From a checkpoint of a small transformer trained on Wikipedia.
Size: 16 layers, width 256, 4 heads of 64, MLP 1024 tanh GELU, 14.9M parameters.
Architecture: LayerNorm before each block, learned positions.
MLP neurons of a small language model. Each row is named by its layer, matrix (up: input weights) and neuron, and shows model dimensions 16-207. Each number is 128 + 32 x the weight over its row's rms, rounded and kept within 0 to 255. Numbers have three digits each.
After each neuron's rows, "fires on" lists the tokens most often at its 100 highest values on Wikipedia text that the model never trained on. A number after a token or word is its count.

L3.up651:119143153122108101201108152155163166087071186123123130093109186148064088106123101110193106122116113105101152161183161132135200163103155107100188143144161125118081124135119180159156107127131133139111116166137154056119077138188109110121123139148121110165126069112081140084143097081136128144068078209093069145149131172071151118162149159035153113085107144173116092077137126130118139140150148138185115090091136111131164158163115130145081066115119174124112147117125112167117178191143121137098145123105115147126173146162145152133108130070096072124090131099108133133108110175158141063
fires on: " up" 32, " only" 19, " just" 11, "un" 6, " part" 6, " Ann" 4

L6.up173:174203108122106153071148090174128117107150122088153134111186177105122095109165100129087171093161125151131142119096116104168147174068117077197116140148144144082138170115095202082086141106123124106157145125179147162102182115100097146108148178117151090136126108127156126153178023041151160137153097162090142117064113102092175170143082087146156099162118155135142128110140091132102159095152139148156130123212122100101093162159095167126116112142163145151115159115140125115114091149160133106160154100090135117208059154129080121176169089106128143114175154154129117163158145142128095119
fires on: " to" 23, " in" 13, " Title" 7, " |" 5, "D" 5, " on" 4

L4.up202:126114089101170158175200097111148094118097159152131118130131177110158125161123135109142128077155133118110115135103096082180043130090132082176111121094107083095152086129173140126129114100178134129142123125062167118093169088141147106066119067140129180125106055099117159145130159126077177089138115097131127084101095132087156094096079108181143145116123152164136136121132149126079147100149171117167110109172160112102141134127181178173153084124115162123138106188097124155095142115104124075123100111079129212130115215140068104145180126081129159152105182131155153168169155156136142074
fires on: "–" 84, "enti" 4

L3.up235:164153126124169129121084170172110125118094126166146116137096077091169154155138185130091098091095138121166095227137095096154110087088088113138126104091130101134110184128129152098127078108116158163147174147122165106075148062216136181186169092109083176121101113087089095082143147132162138114130123119163120151104061162123093092225074092173149093156117148165138109125113151145092081113111138143153092120162181098157115111124166203133087121085173129079136057151090169127119146121130128083127172093056137115178082164090119074136102108077130115146116139058114122127157141124117136088
fires on: "  " 52, "." 14, "N" 13, " ." 5, " Rab" 4

L3.up924:167093150150175143114080140163145124125115133148163129116107163107160166127114151083108104133179198109109150146129098126123089118128097131109159141093100157123109193112096143095141115104118193066155173130120162172087147054177087160156075085130101165125137095056144099119084149139087149096145119142130108114115112109143181115140100127137146128144103154156084113136101159170128110103094119103140058071158131150086141118106102126189153087080144154107124106144149153163093163141169131067157109090096176146117063125083122122190122128164146140133135131030100115107165147100111116099
fires on: " |" 27, "°" 14, " age" 10, " October" 8, "  " 8, "|" 7

L3.up72:208151097159121100123134143130110119124061156148132114115139135132136088115181122083153148129142160098103116141135111104179103137127182109125182092144083096139092139162116159109159087099094158079065198132109152112099179055136158182158103129069126170077151150043157118150098136112147119199135087146142102099139091105107156087119104098174117151133129173150155108104118170216120143144118173131147094100157159136028142093129108094147145087111138077155151196137174132168112181163123156152140131110075169071130086185090108120145175108101101150099124148105127113169190139167147107118
fires on: " |" 94, "|" 6

L5.up140:095149119139072147145156108142096063077135157105114098117118095159148175125092163074164137123159134132081147162107157127089127156168154134123108123158125130111094101163140102126174094150175121138149133177118144047114150107149160154112180101161159107077108158105085148133181134076090148170131171095092099078180126123097178099169081170121134169111183136175159111133179169134133217118114128111131107111180084060120060093139189131164200129112101160179125168138046114098136104107115136141148089129125144126131111114173131131097192147197137150110081115120046148117117141161079135176
fires on: "\"" 30, "'" 16, " Championships" 12, " Racing" 10, " m" 9, " (" 6

L4.up166:131167111129112088146215094159147138158150147134135103118123160125114137142099116116084175116144164118118127051105140153182129146139130124170102120109176142173094104135190145166115089114087102073110114098149144081115147096140068156152109149078125154165076115108153124113146107150128155109094075088116135112104089175072159188148093097118169037137142162185129098100088100152197112074156138120167126087162151130080181152133131179131040108118165162142157140124144067140129156180113129138127141109129106155128131150131102172175221073087078169133046147131068167119133142155122132039
fires on: " |" 44, " to" 27, " between" 12, " both" 10

L5.up544:093170076094125160108153138142095039052139187167120120136113124144095084107148160111100186129112135114108179155146148131056132124148199041118127180126062118110157115147136074141136087131195159135123151160106128117088127091173155133104168110101118197099146105108114150135184144128134155137129143117120142100135137138125101086112089098118140120135112147172096142115172096160115179108122160097142124112129067032104079115102142130183133137118181174149069156130090151149128118131153113150147124124116102123135122135132111092141187115106112114117083157110120174157124219111183085066
fires on: " m" 23, "{" 22, "'" 13, " medal" 6, " –" 6

L2.up656:146119160131122182180142109130121147070090131117114176126104162118128157082115162030102083107153132088111161143107113170071092065135145172126125092148157145096137122120153135106154113069178150165129123171117131220132127065128106129124121096152143116161060141122130050168148136081178148097124160093104145115076104149186164115132088158121152115108164157105104114127153120104120117134163153133125131144102142110118057119148151142103165090087159179050111101138084097092114077133118166060099182114116118105152149127176084152164135149086100149100111125035165184162165132116112184066
fires on: "," 26, "–" 10, "7" 9, "6" 6, "8" 4

L6.up547:116113147160130097118107098143125138116088122149096116119160152094103117075075127058158097150106096140164072113139154180133094135128057175207106081091162114101115178166159151200094127112078137147131157127139167100115125109138109108144113119043146150129123133148152119103188088095156131084123124134117124053194129187107098113137115107102110073102129190145110146106110093132147141113121180142204122094149130137167104144104098176162136128122050168120116144094191083117129154183192108094140043136119101119201117101128172112157119091141148156146052185055101114139112147126123160130
fires on: " they" 13, " he" 12, " and" 8, " not" 7, " a" 7, " is" 7

L12.up129:139160105120138113152104188143113114089129090167143133123171148160173073067097080161103166113082111170116136111058085060135104170154135112114117146134166110122118122089110131188122139158105152077116160133145160133105136126124167171077126157101088101079103050090178140125129060117096117188116084188111141167157110196135086085100196073097127045143155162147161172155151124163102117123047182087123134088163136132115121038140105143139166119166153116130156128147150155115112153138156096193117138119084173145098080131115163149105121128127097129101093134067161159112160107110091090057
fires on: " as" 37, ":" 13, " Is" 4

L11.up1015:168146125117092110167177199054087160098067202109144151106156137141154139095087117125127136131123155105138127106101112139090175148139138089168158096102149130158085126144131127155101103126117135142145134127122233084074127111139190220133156145053111147110163165159080052117135066124134099139115132171089139075148113206086092112155143104079051155135171133180115134106139121088152172103102176131170092148083151088077150126119153121152139154161173105107155123081150141098131132145098131116174132186130134161106164145169108131114143088112086122087145106109161109128171145097087055137
fires on: " it" 22, " India" 14, "." 8, ")" 7, " Pakistan" 5, " \"" 4

L6.up338:106140095148159200157126147122083135154095197150164097138094112175064106076156124077162132135115151093138156154129080149154104106145124070135086120172065194102099134108154092119124086122137131146136165158163139121083135068171100136108159079150139106161113109108203165127162091100150157088178131093104144104152111126128181144116140112093112115180101143146119136089161142153127139064071197083144099121150064093176097177107114163175073125080150114154011142113122125131097110091147102119077150100085152142098136143103105185141168184145104135138095145131112153182107118116144132100
fires on: " (" 40, " m" 14, "-" 12, " –" 6, " medal" 6, " ft" 5

L11.up305:198171087133115125177160151109145100170152106142131145176136157114098060144076074118113142108099123109129154153121133057137096097125214122092137129166138129118178104141151120131114127124174128148114119156123142098109085087178157117164065123155137217126151136043148105109155106105086124106122123073118126125073083114096110117090121161178159104132103139107144102105109132114130139108104133095159121120125133170124129166119111105168140086155160208184111145108151171165111111177140103137127082048142156166109206173156093125133139116048160116150166155123160139141129106101109176113
fires on: "–" 41, "-" 11, "no" 4

L2.up325:133167138169074095142149181101136110065128067073100119102151160138097083085112061099115122106077124114103087128122132154103117082088135123062161170115133119105088131181144142134160145111101159095127149131144127051112071168153127111121165161110203065130089125111130107109173109126132104100093127156064108114109121188141124145165110161119138105167127199136135108100148104096144110198079163167158138090142119134135189109200052096142129159131123128125107128078135123124093173159126157139128129120191109127122168111093160145154182116122160155123078167102085083138085165176116164166
fires on: " |" 33, " that" 19, " of" 14, " were" 7, " considered" 5

L6.up107:230155107148085154119091095111117118074116126124173134096159124205150124108128121121120119084076102137127108081147137122104148115173148140109101093158141124072126143177142113088134189044125107067126154159164157130129088113137139150159153099118130177162098128109109125151129172100094112128161144144101092128190132102073149132144131163094150118153167133118026138164052132145174182088109183168091109104208159095093117130143079122160130103122090103145162081143110156135126159119168160091122108129130171129139097123088140166163126164110086099124114166088055131188142170175115125080
fires on: "P" 14, "." 14, "M" 11, "R" 9, "|" 9

L5.up811:171181064146136118107099156200090133113127158120149135115135116117130109100114140111153130062167122141150087078131137148153187106113101114123149124186073079093154091129144084126124139141112092159099136120151140081100089077120105151169138117078127115117132179158144170109112147086117124171143152125116094094175071086110123161163115099094131098155137132120194135101099147145135132097131092155095118099143214148093076033134138119180088103090150101196169076207138143173111100138147153064086104084079109090130102160072084155112133138187146091154090146129114174121158131083112127038
fires on: "_" 23, "j" 22, "," 14, "i" 10, "2" 9, "n" 4

L4.up705:119117162155132160156159101172126093167087166134107095117097211115168113147124133098171111089171176119067219158149171071138072089154142138123155112135123088132152076136099150138179099102114166090140103113163151138095142098176087147114150092139117147157083045115106073147111130130101133083100087110144121121085143188147108125158066162180192099170135149182139138113116100165114126152127153138114117168123115158088138118143164125138144117162156137107130152103116149147103096159141133066119110122083118079114152179096061148156146134094126110078072163093149157160134137119127150103
fires on: " |" 32, " of" 12, "0" 7, "7" 6, "5" 6, "56" 4

L9.up8:171112133104087129179166104134156165156078122158122139128122181176103070098158104102166106128109133098159082112137059063150108078120120160078089149105190119131098154081092116133082095055153140127104118101150168118116099112177096091143133153121126132149122088060167130112140114086181153184186081128134128108136104182130136133144084069105149054121119137139080087083088122077136114114089203143146136110109108157114079110101097169180144087097141131086139089099151142122132164137126119090184145079092117126115119169139163117129103122140126116134177121051156159163106134134087155089
fires on: " that" 32, "," 17, "." 10, ":" 6, "'" 5, "2" 4

L6.up918:135150097156123088171138198124076123191084172156112112106137187118071063134178124103111133127096088127102114147112059087145134174110120160107115165071055129128115136152140111089146078146099120133127149170116162095075149075139196137105155114093127142139109120108131050134145132126153116094164104114137116079143088148050139131151085141157098048120142168176148100104152100151134215149124213132133087138131126165110135137104109101133153118146134113156160231128135174131114145156158123076124103086058165139138121162114116163148159080110128150117083132119128122138145159126131075098
fires on: " (" 42, " |" 18, "(" 13, " [" 11, "[" 9

L5.up564:181144122185104150135111153145063134129085156119140115121150032156104106146143159063067080096150089024132161127129186099139185106149156133113089103200165121142120123180174093110165117080140130109097122124118121080114089129122159156107125099157138160167132118145145140121144136161058117097134148156116166111153138115165153188041157117104098109112175165115082161110134146095086197120051150078119127104149103112131122094132115162163112108050151103183056179149167111152093092085079166135155156132129118129122126143084141188154109166196144216111116133101072144113151136121121159107
fires on: "," 76, ";" 14, " –" 8

L5.up707:116113095171138114100148116140115105072070126045119125123164150166128147053157127079120152098107101091103166106174139142126114140158144104096125233144145092107139145133131152137117072081129198147107169164097120164122113118080100102140108117135249065101117135090113139126150135120111148142161091118018182102141154156128104174099102126084136119149126160169112089055120093148178129134146156127108144143167106091099134110169131163144094153102155150123072141137148074186140150152122169148098091136207110145163153126136141083203134160066122150157106147074123143126084144134080111123
fires on: " |" 42, " and" 20, " of" 9, ":" 5

L3.up420:108104151128159121111125095199114129118093111122089089112135114095183138134171156054122069099137165124170109187100107150076155034103086083144155136112120093141092173113161132155198116088144197073114126138130137151104102085160120125122098100146136141108152053065145097091115102067118154129118111124122097120110127142125148114202117203209170147144083159142132176110162156100091090130111129173188107045140093137093070144115138125139136117103142177074129125164118157167099160139138137115128199118104062119113096160105069153157139126137174119142138162089140117105105118131126129129
fires on: " |" 28, " ." 8, " 1" 5, "  " 5, " 5" 4

L9.up1006:179131166123074104132125101112143140087103140117067141117125070155132112117195151111141148135133110137061127046090142156166116120153120120113122172138125112095131133150119144078167111162094166108145158146132152132146086101059104133152135134120143100101102075074154135151100086091117139130122148134145048126158115165149084201115074140164127079140116163134153110097082140073180179130159222082116093049102158143123158132153135176129135184167126132127100169153102101140101128150099134083147148166108157102070093077117135148139142135158155056068066170081131168074169158114174132049
fires on: " the" 15, " of" 12, " Candidate" 10, " his" 6, " (" 6, " on" 5

L12.up90:127120141159093213129138171151101138143096163159109155156143106137100145140090190116129156101169142075050143115099146124190110136164096160134112113095165152110074110058129110158100140150120125134175130106070167142104180091095134134125161181099130093106126152119174140150167132104121134142228130063143087067145110069130161076084110099178137051186118141166087116075119119173076126050125133145165152123149172110132091128138105124179141137122078094127145104120148121164143033136107121146140155129128104195143105083114152092143180129171132135127130146132094113103162120078146123131
fires on: " C" 35, "C" 6, "oma" 5, "eri" 4, "r" 4

L2.up890:155166156214155155101107124177162108087121101116109094124172136153099144143128156081102182055136071081111175130133177098145116084114060135080111173142114156156106141191134145121161094112102110085137106160077135142110087154120149139102149164165136170089070095064093165108182096102090144114175126080132154121136108201116162145089139134139093116197161223185097125105135089077168147121143165122129124126132143132071146142141142115130051133130115144106059100103184147206128136117061073123141099125125155161189124169185124102159232139096170139116122119113121121138132142130124084108
fires on: " of" 40, "{" 28, ":" 10, " among" 9, " between" 7

L2.up282:117120094172154096157172128179100133120068143151146078126107145128146125161177120070136051133149164083132108136109110106198121107125146140106128097115149137128100179140137156120136120061090168067107166112126159101087163076145192145166107157095083151106128101072143121072161122144105123140131090176157149122153102092118171105138107106171130126140137210134139131148118159167098147120134180097134084126190167110046172126056114112167132091114155097133168120137144129102122188166109130124171117115044187151129064181125102166126157096127115092120097192094144060119182123185133113131
fires on: " |" 95, "|" 5

L9.up915:118189083155134096203198128120173151155093130169192156074163145122099093097107076116140111106127130056182093120135176096117121127146129083136091086081122107105081185062099123105121140079147156111108091110150212104110107167122070151184115146115139111086115138111107150115118125140169116080176114170182164103124096160136104148089129112083149123160128154148127147115132105174217127068090177124166147090177138137133117164127047162154137139119164170121125097051180135136105151147166086072142035121096169186127160133144169171129092119144124133144153094104107149103138172117105106136
fires on: "," 25, " that" 19, "As" 11, " because" 7, ";" 5

L11.up371:146151153143131049178201122117156089173124115162112152108136163122087159093121154116136134152133097144128146134126106089136094176175157104121114140104133154136158116074089114082082161168154141166145167170110146113114110082152124130143106113107109129139037102080124175141166058115119174135119094116164112038163113168063112133122086137132122111150090148104126133120157125074089126144152132124120117187160117122103137136043110121140132100098163181135119124160185107105090129076168124109185194140087148145123155121191081136179155117145091080168111072091138178096104092154152135114
fires on: " |" 26, ":" 15, " votes" 11, " \"" 7, "ali" 4

L6.up682:123122050143095127126150109166101147179151138080173111131156119091140138123165153098084157107147126138134157197117120139107117130122113113146063148105137138165140195156130172120118101083083133024147125121098118155127140090157144183090059133117156128128116157099149101077178138150150155107147139063099105086142150153095133186140149123156070102140203144185129149102070064161170121058149143030147118098168168168109129163148127156109101155133115102137110166081136178142124120157101072057188123116148120178171107143093122158187164135119168132118153155112178114138138142146134096113
fires on: " No" 32, " to" 9, " |" 9, " September" 7, " August" 6, " June" 6

L2.up534:136128164146066188152100115123073126132077158119157129115082146128157159113111138097157132129143112109127139115153137129140118081097117189068194107118154095185136105122119098155146150112159189059075133130089146138127136071117136124127124148123108126148105117160140125118176145110173142071091150140128084124068139185183125101134102166143120122109089173107093139135078093085160151159148122142118103081096085158094100075088121106156132057112129161071114149149111109205094083137215106079082072136109140138125064207081105136139142189124130109095095162089132158098173117096136188140
fires on: "0" 31, "7" 19, "8" 14, " 10" 7, "9" 5

L11.up723:095199112127130142133113154137083099125139119156170098139174112109070130118113140181157149100116130099136108110083124010150114141114121086092140092148214129166103149149097136175118084101095111178144154071107189131077156099117164138084119112135116138071097126059141121121141181154097154126128119095104089160126109126114109141103109083150158067129142133146139146114138160169165214136100147140187128111144142156120152091131108128107170056176133077170109073131188156159092209101130083130177071102176155158099069117162161086175146100113117123140150130124145090105149118138120120085
fires on: " so" 29, " So" 8, " Is" 5, "dr" 5, " as" 5, " Dor" 4

L6.up690:095114110172116162125105133124148124101090155121108083118114196118118152141157116096169078108102094104170117132168136088125164127162094135141141153070092093114091107133190122035189149054112161101098097095123168123111148115096088164075099076113167118138116122137096143125120080049117136163137100168130098159160141170115168090133129123075071136154118146166040112123096129116160112103114149164088135154186203144077185119150138151132131080097082119085093132091114087106100163193125114135127081093095154160127077159121158120103168157108118110127137140093140100127130149117077095177
fires on: " |" 48, "|" 18, " in" 4, " under" 4

L4.up692:150154148123106141109133147136119107077134105165203117099158085141154125108115096145083074147144141163117087093154159063159119107125091088122103153121182037106085088076136098095170101092097074126080119114128179107124112127127148137069191146128116140104105138143134146101103112162102101110157109112123073177144128170119120104167110159160118079085096132188148156109130134166167119101130133162141108105152057115149095042098178096154088159167141053183115152120137131095100189179148106140173177137123168104179117100145152095127128191102189110103096175182059141129129151098134195177
fires on: " used" 21, " use" 19, " met" 8, "-" 8, " Met" 5

L9.up668:110110098178131056134150137163096078075110143158082146141136108110157138125155135108150083124160183139133100140078101160102094099115121149143128147116159137124123150091140154150165163123120215117141088121109137141095094114129093145158093131146132108104134142094096102104113160072121102116171128105161083145099069171089160105117124153198152160173142171116138135089101122196143155101103210154154108124127119114086116136100106089170131148079151109162070121156173099139119148169133114158182158111059089133137076060094161161152104114105177106156131158053138123206113169125143138171
fires on: " |" 46, "-" 11, "|" 5, ")" 4

L5.up477:165137117171116185158159128106183134151030171113156123138110130155073123121129159099132101110128081040133139104136091113216136141125053137118118131110176157125069137160178132122107139136161107097197150113085134127102180125088104140109182094111131191191078145117075154079193134152104143087117129118130076120151103064149153126104127152146093130183150168148084079113137116089103188107111134126113132138142167103093119155127108120181114126130048098116143188144160104156106148168054122171174129110139172109160137127120107113165185166151175110129113151159075129160093149077131130076
fires on: " C" 34, "-" 14, "C" 10, " 8" 7, " 6" 7, " 9" 7

L4.up659:099114156142138142165178092116108131102127159114095098117123159155157123147121130076146147138159169158100129100119147119146099105140158097099120111107118076141121144146126136163150102090110146087162129171095140054138175096158118084158099175133144132136130082039165085131161116053084211131079128117115096109140118156062097140152117133164144085106121164143171134094104140118104128101166147148150127106205110150076122160111129166196078082054149167093112140117125100175119161075153130125144149118108107157101043132141087130166184069109124138134165132039133135141097157160164167112
fires on: " |" 66, ":" 21, "," 11

L3.up583:175127120166143110126139150164090115109081125129153124105114183114150110121155121090152154124119146102132107135149119089162099129105169123162211132135175062112073148153084181097156119102085152085081150141076192080055182085137152168107125103077120169113128094090108132116149096123121121175099059116134100121139127139112120078136120115174141151156107172183175125113114156203113141140138154127116071090143115150055131082110117097163114061088152088140148186139143125159125153175122131148119139112068167105184122160140110140147176140114086134113113160137061123132189128163137108143
fires on: " |" 72, "|" 25

L11.up944:054119129142128146092109150092159116094073125103122068096085181125126178204108181080185088137154117100096129128124125156112091118171083087095079120092072136110110155201140088115149172074116181122116119105170156155131136120141171145158129059172125054091169152118113130173103129113121118155138100101130102128145161131147108115172126170102128125115127160147091135162151152161112118198154121116112117147156123149161163054086158139102127146040129142158144179114115079164100108148125118132101086139149147169166164154080125122142118159173151112102079081150134103086136081106132119100
fires on: " |" 20, "," 16, " 14" 7, " in" 7, ":" 4, " Sports" 4

L4.up325:167180153149103141151132159120081141107031130157118146122108136168042106070082101035197110133093149056112163172135172193116080108117108132151110127167188058125103118170140141143113125107125140119097145151107153145130116094135118197122145115095106111121098150162124108146175109136153119152155167085157108067152149133096111088148155108147101132168196189164131090099125117185095138062083200113103133125128087112166099123085143143161136154132113122133108086138121087130124122140136139078086045136130165150133117073070149131173103147167172146129108130087112120174130122144073176172
fires on: " was" 31, " =" 22, " and" 18, " is" 15

L9.up682:119144133137127093086137108207092132092125162121119141176145138178076067134164080152160198090138160101105162113093116158092128105161115048118116157115148127093115123094128136087168137128046127185116074157164166102102124066135138155127156121126131111097109073106105111158195124079150123140126117166127151078116107142106144119164146142063179140208095143122074108058100154137147160135157158101116115161167164117104072169127057152121109133164149147142107105128157120170115182193154103110151097151085109117146112116183124127196116135083160151135087170071062105127106132147083126085
fires on: " in" 30, " the" 16, "-" 12, "\n" 7, " on" 6

L6.up542:114127123172167177194103104079165129173104158151124126134160138164143087173091145112121203098122136110096111078131206085165094078148146143112137202146118139149123100150117153165136100138141106086150084086120162117086165115137106109126173076148122165112122060066125125085181107141098135075127075114120120145090077156099108129112087129198110108109119138149159099119103130195121138135139143127152108121152129113118097110115151135160075071131105205086103161111108156180060105104100097131128096076111132133140148157189121150119155125119122149093096165111118173159101151143094191112
fires on: "–" 91, "-" 4

L11.up609:136159137129161113125131139164152117070124173111082142125147082147169115129138194083111131111130082139083150139083085100100099139137117141168104119167120134107152121171171157102110119139078165092119116109097118124127133051196121095137096100137152131123045163195108133087121112132113123072124052165167142118140095052128116097139082135170113133153163167144142174078169074099113205106149148108141110108162134124080145050083163151126108088145142151147153170092148092113127125131126100134155105108077126143151175106087158118124099143159135113067165151161181105166158112150081092100
fires on: " |" 48, "|" 43, "=" 6

L3.up868:167124079175163144129128153185093089077072158105137095121140194127151171123128162090098122126123129132063075153098113151156110168116158094128136088172074163112091211109101114091203119103108206102112167099174139148106060112164184120150049133151113126102144111096139065107201105077143148085140131128125132105122151129125164138136129157130157120197132152139134098134179157196104119104128155138166100102139085110102155091111162095144078116045113115142093146172156110078107148119140144076174152153083153088106167121123120118171101136115101111129151148041131108141113121169140064138
fires on: " |" 58, "|" 29, " +" 5

L2.up443:103126102166091062172120188086095148110107134130152108130141164173151120120076118060113140095134141154122133066140135077168095147175112165156139082121171130144126131199113116198138117101125100127174141093147132140124108122140132167134145157125144135156125169135090101138164125084143120137121125059144119070138130156110139106143073146239191115071195187170143165148134046115119160091182113140129125136164146102129116124130180110136130123100089104130137148094113164043127126103033146123117086119127165117080132087247095160135169075137138130112026157113151096140171129183078107103
fires on: "." 52, ";" 31, ":" 8, " |" 5

L6.up772:155162163134085131114130126193085085169150125102162155122104102162141121151104121076151112078173103120180078098119152099201158091165087075056095099192148114112108109144124125087180192108097105096105111151181123068139080093126134147136154184099129099152137168165148157115162125120144099146152121091113109124158129156124166161112125085128088099114217126092116188191089083122184103117111153086088151054197174147128111109130093123128121125140111084104106078108136131105127182102164139136145193137156109125135081111102086192144128128215170150142110102108099155146165157110085164093
fires on: "." 63, "," 12, "avi" 4

L3.up156:126146114181175150139077138145175077110051135142188086124053141085160139133146145105149121101123129133148172128124133090121184079111096115071166142134118090092124128092144135103117117164103130137109130119186159144092087068151069122174158076133091128143095107145085152093127107108153127125156116130156164131065076118166100091172087116134128079138137158122086141142072135147172110114107150096137113135147183112120137104085180179137135125149084168130126097130148146130105137131173107121126151064092080128175194145090146108126103202169114108121131176122116096106187147095130105101
fires on: "C" 24, "n" 16, " long" 7, "Re" 6, "." 6, "N" 5

L12.up270:141098158197127126104085180144133090113083158152111185078118122148191116076082087118089126060093136080128145105098174121144129079154158113154068097055124137134100171196149153163097101144124123144147140099121132118140153132159140160103091131078174074144087099107176077124134106147049077181161128118147114124189103114129143108110169095160137136150130136137129166120118115135160110106065158162117063138095183096118156128159121140175079165112148138140118158080158094151082114165131110064109080124086183146199186146138105144166116085101190137125146158106099104149109117069133160129
fires on: " p" 27, " co" 24, " Co" 18, " conf" 9, "F" 5

L6.up381:142153147162069103117116097143065095107106078122179153087158099143126070165101161117124154126119178099152108064141150067174142157126106133164119166147095057119136097098151082114162069113095106132101176133116162132115104110122169195101100120124143164125118108140125070136066135088113170087117106133130090174196127110126147110108115103150070181109131131163118178145099111189098158137140113145155104111215119146121131102134073116147079145167162123104142141084156154144091143096186113124133115127090131146127077133132156140122159126124118127149166157146127092096126202103138221132
fires on: " te" 19, " be" 13, " met" 12, " Met" 7, " need" 4

L9.up800:156162109114096076178155127141064172152092132128124149109128134142121077095121182130143156125094115120132150166127137117110062123118196158167109136121165163150099129166126095149037100093115140178133133115083165082087138127127182206156174128131109143087123106141135125091185144125136091154127132181168104113125120173063081159123135122099144097078147100194087138132116170123140185153143164098210107117212155141107144129123086128166117136123132148162122161067114181083076139124141190072188160158100206141095104114120112178127089124095109173089094168092127131098150138143066102161
fires on: " \"" 40, " " 21, " [" 6

L4.up822:118172083170047099092121232119098138078124162128127147113128096145105113111108127103100159117123173105140152064172104144158097133212121088105097139089186161096116189181148119173105130096138121121133140142145134145125059107167125166116137174147155111213137144128036089149184095113137104156132146045108054130145118160108147155180105153219168144089198167169102145120113088102121172112207149149126136128145135123123135162127132099139127136114067158124143098093116153093121115130076141091114084109143177138116128127152124104140186111128123119122072163155130067103156103158085107153
fires on: "." 44, ";" 17, ":" 15, "," 12

L6.up624:171130104124161078135081125189136096122089137124080089126132143119103130120133201096158092095129124129162099159102101141086167161150099066117171143154057093129134160122111111151174113172141213146095183148147132084104119105160163156124134101098132159171139152073132082112153118116159079109151160083129088148122136135107121112178087143213120118127088132167173141035097140198130170045149163193160105111130114107132103064137119144135101128112062094106111130163216142053104114102130135110154136116078122076151096118077125150161078091121151108126078148064097077112099139147159154118
fires on: " |" 65, "|" 12, ";" 10, "=" 5, ":" 4

L4.up995:187155143206099090150129123102132087113083121117148196110113109168106078156086199100129150121074094170123149099087127126166129142114103120115174117163142070143109123201188104119147124129093095154124180095107142149119091075143158137111144159118150107080159166132157153121187082104134131178157117109130095141146083197144115137152085100105106159180174143122111138174116151112166073198135126131085132104178181177097107057114144135162091143087063100085153073094128093150116113111151089155084125106137120131095150171124127086138122116135086149120067123117115176178125118124091131095
fires on: " –" 23, " (" 20, ":" 11, " -" 11, "." 8

L2.up427:157112120185115091142084134156136096134078135132155124139086127146134121152152150071154102064128160126137153121070094139068182078105150122035122151166132099115158111150142086153117158035085117161145122202091108134114111113159152188136126109085150084037120185152084125103203125089155134107123171110119143144109101176174110146088129128145117161161179178075152220115077144101178158127110162085148120107168154139094130073132095107156105076122086139108132160085153143088112173075125138118120142081152132111079097143089105140150123152163112130111093156119135097123115134123111182132
fires on: "\n" 26, " was" 13, " is" 7, " and" 6, "\n " 5, "," 5

L9.up621:139171132129143123115156135121143184129104137143070116084102086150196130091132165121073135078143124089094046072113141134155170120127166100166143090146188158093134176143138111107139103128074145128152108170171124164122105114086145116129148145159131192099082116119078162117090126144066128111120117091117128147135116132113113146163106123125138160218114123210209135117078125082147126163087210146111095106130108041156151119151138135159105152151208109110080160168139138144132102180090061106143109149127131141114114126125159117165120154131203129107097126140030155121109164133069081125
fires on: " to" 24, " of" 11, " det" 7, " g" 6, " the" 4, " a" 4

L11.up577:166112167142116125128181097122207039112112145142117121085092124099165223142118137104080183103127166137075170112084148130158135112164153147209161118073121151107124113059128158133069091105137134121150132081134140120084144150102090151081091148077150164104153137123150070121178084176095126141123119141118170119126133151097103096146132115172122105140095148133168141127114148157130149117132163152112113130142119129086111114092198110154161183119139164136127104104143132148131058149172056127184089074117152134085189164079099135118124146133139086163156081133087152149132145125115086140
fires on: " C" 34, "C" 19, "F" 5

L5.up22:116149103133077165186122102085138116102117113088111134092212121138085084102158144135147113124125168100127071091139120102121084094185137145157138109086166132120097126121106123135130114095175185071110145151134127150130157129114110122115168142104200131080129134126073141152097122091091108141191150126050144085152104105121085144111106151098093068161092122181179168093090133142158134173063198202117139092155123136132098134172083176135118114116101109098192129108191148167121178169096149087146055080160112145092109117157132109110140069143145110136154147105133137103073208129161104121
fires on: "," 27, " century" 14, " that" 4, " h" 4, " Rab" 4

L9.up82:114083179160081106075102148075124173091109106114133135116124085131145105128072133074075114154207158082132165080186110093164120103122102196142069139130145139159107131141244170113148106151139165114154129113135105107115144139143136192129126181086139143128099089104109136197134134102155112152182109131121111133165120156063115129156087133120150145083140135142197175028094110156123169110159184117174098173104173108126133096126170125177060149169144123179102150073103109136145100165145153141173111090126107081148063149122138112124200158095126136136127162099086135179099154104133176199
fires on: "ma" 27, " o" 12, "O" 12, "ta" 5, "a" 5, " O" 5